python train.py --num_hidden_layers=14 --intermediate_size=1280 --hidden_act="tanh_gelu" --init="normal" --init_std_down=0.0 --beta1=0.95 --warmup_steps=200 --decay_shape="linear"
MLP neurons of a small language model. Each row is named by its layer, matrix (up: input weights) and neuron, and shows model dimensions 128-223. Each number is 128 + 32 x the weight over its row's rms, rounded and kept within 0 to 255. Numbers have three digits each.
After each neuron's rows, "fires in" lists the words (lower case) most often at its 100 highest values on Wikipedia text that the model never trained on.

L4.up341:158214134110178142138182125092109159093115125074140064133149105153136060124147164070145108203131145097120163180220158161120151120087165111161180117095089135115183159141140109102152147132109165156132100147180092128120082123130112177104175139122097162125050145156169136087133064087165113069
fires in: "the", "this", "his", "another", "young", "against"

L3.up374:123090203060143083181134137110105161201151035145101144154201159105175148092167084113136122167142113116167082149110114057130141132071130161066176160095106137134116123091166145107142112160123090159172177143107131170091093140084105127105159113116115079151159107106152160131136142106119102143
fires in: "national", "international", "united", "city", "museum", "town"

L3.up1256:163124205101148140192204160163165147144133103139135103120216079113135083098119174090102079140164083142075095132118172088143109159078128166081144139099130149108132103129116098162139073117123099089102134105094147080113113100070088101101165131134162104138110054133128143098103163114099114137
fires in: "school", "club", "town", "state", "national", "county"

L11.up1244:174179126077114104137123038102120103121175141153142137079117156167195077125153110162165158116113084138093158123138151177141185170114164079099177132089151121087068136104092087174150143111166189118159100088138086123142192133109087145132152139143140104106091157164152065176132186110122119118
fires in: "while", "than", "since", "until", "although", "attended"

L8.up945:188129017135113168086149138169136107164212115136118181131091161149159119088094095116140119079101120169110080116147183114091127101158158119148136106130088118209139178151099162128111122121160139093132152168099155106134124145129129129117192119075158107109144150135144083152070125144093117179
fires in: "the"

L11.up896:129112152127138104197134118105071145083125168106144144162176127143093170155125107056166201093079159077133132093121165142091071092155057141139065130145100123118119152146136131108087125130140204111134141082131149127089092102115120128200148112132115142074147095128065135170101155105066047138
fires in: "to", "would", "not", "may", "can"

L11.up875:120096142161108170156127084175140202156117110139135144137136192122104127057164141166082120101121120205142149085073124146146128136127099122159134083171114190183090098165131110125064069165150178037140131161086154146075153134116112167118117092103147147103204098114104134173098130144147142136
fires in: "to", "not", "never", "cannot"

L9.up933:143086097113110071109146170154134130135140190089119211140093150134143149117097118117181157158099168171125161147079172139130115101115183097121129057112068200136192173146138116106088183147129100142150146108087103135131136113113099063166159176125137186115155030183152114162098137138148100123
fires in: "as", "for", "a", "with", "despite"

L11.up561:140055178065140107132152130146167127109170152170140095140121120118063156109106128135102085143133197145129081138055167158125091141159094109132180126137116146134053164134120117054103139118089176119094119124131142143106178150157070125130107108107128118165121112137124128128166081117100113196
fires in: "to", "cannot"

L11.up262:129079161120067132145089111121190116137124109148089136163123170146120177175069087110123131137156111095118158141132107169090150162131192147086189152087165065187141123094114079133113127158117046162116129134125118126116095128132200107085118160089111131125135122128170130098081149088195091133
fires in: "his", "made", "played", "their"

L4.up725:123139128167113174135133132138146089143163122087155071155108053169139113061158138118115132112126154168138144120160140137039130157108187132152117144124111089149132198136132147176145159097171174113127123182117096116133134151139113142108168124146174163129160148124187142106131088098100129134
fires in: "and", "the", "for", "to"

L9.up503:124153139094091178112164091119120118184122076082128178120102182152111117163117155149141097104113086085149103135087161153125071180151183064149149107132150098122143104103124086145107207123203120088101092186151143133159132079118128136158105122163122109057115121138156151126209092075156102101
fires in: "to", "the", "he", "into"

L9.up289:149144138088106104171082151119117102115143114190131127102110146164101126046168181170103082105208112105153180142193130093151116084135167096112109145111152107170162122094054137108090085172180073091105151168171086088131136141115089128119177148121153113113110138127202111145132149148144073138
fires in: "an", "the"

L8.up345:120139152212071166069050107126090140107156109163104156124105127168173141159166107160122114077114086096122119139117131147094157163088188133149186124112121086142126103130151100078097122148144124061073090164174174078150094113135111107114142161100178146149179139136182083160121069189131086109
fires in: "the", "their", "promotion"

L7.up140:177114140170025138180127119147096110058128118113136114149110122129137130110162196095090106109140154155151130117102146147126091135126093134168099123138157125172157125113131107114139141048152216146141194132164162125147148144141113074093142093155142164146139118138170116093102118086114127088
fires in: "to", "on", "for", "www", "külv"

L11.up706:119138215130115090124136152110098087146134114135128145200154136168170096120132092164109155131125040133064178063105142125174115165163127143165160100091100136109146164171142100143083164146131090142101133054083130171133158114065110134094142098131130112115134116102153101112116211107121212161
fires in: "a", "signed"

L8.up257:169065189112115067107076149125122086136109125158155107111149158101120109109187107175087109077115213133166135149080133139152109166169136099110105161106103157124121071126071136074100213148149155139129085106127158185092134139127062105156099063166109118167124132035187142146118152124151126197
fires in: "had", "not", "to", "have", "be"

L3.up19:153119117122127196126069153099155139118118096110127163100119134127151076167136084152116131146111115075174112116132163032094151123085169115110127112169132197115133124113170133107181090158180074093126144154135126114130095113120140119118143109135148155115117150085132098121110156161196069107
fires in: "some", "an", "two", "many", "a", "several"

L3.up701:148116158127114144206104105121099151095170197155093120136137105117153080129127162086173138144139145128149086117124187136107105106078103139160137096086142036125165125115071070103129185160161174140147131110046146120129118139164077154173144060078048140120130088131090157126146162091075086161
fires in: "to", "but", "not", "they"

L11.up838:092049164111113120135145108124088160138120170090143103101053076113088127132112117126091120145131168104231128108125105107148126149171081113144116170171137064138114166097118058129159113109121155091165064105182159148149157136133134113141093126146127161108180109158140138179116162078116094220
fires in: "has", "had", "have", "to", "not", "be"

L11.up847:138075159124143098163095124073123191087169119116142104104176132166111082186101072104112131124118147104115129081114127144102155060142183082194171090138169152133089128174174077126152133157145108129122179101136102187092102119076100104139173106143179167120162072128144137109165115131130166163
fires in: "a", "adams"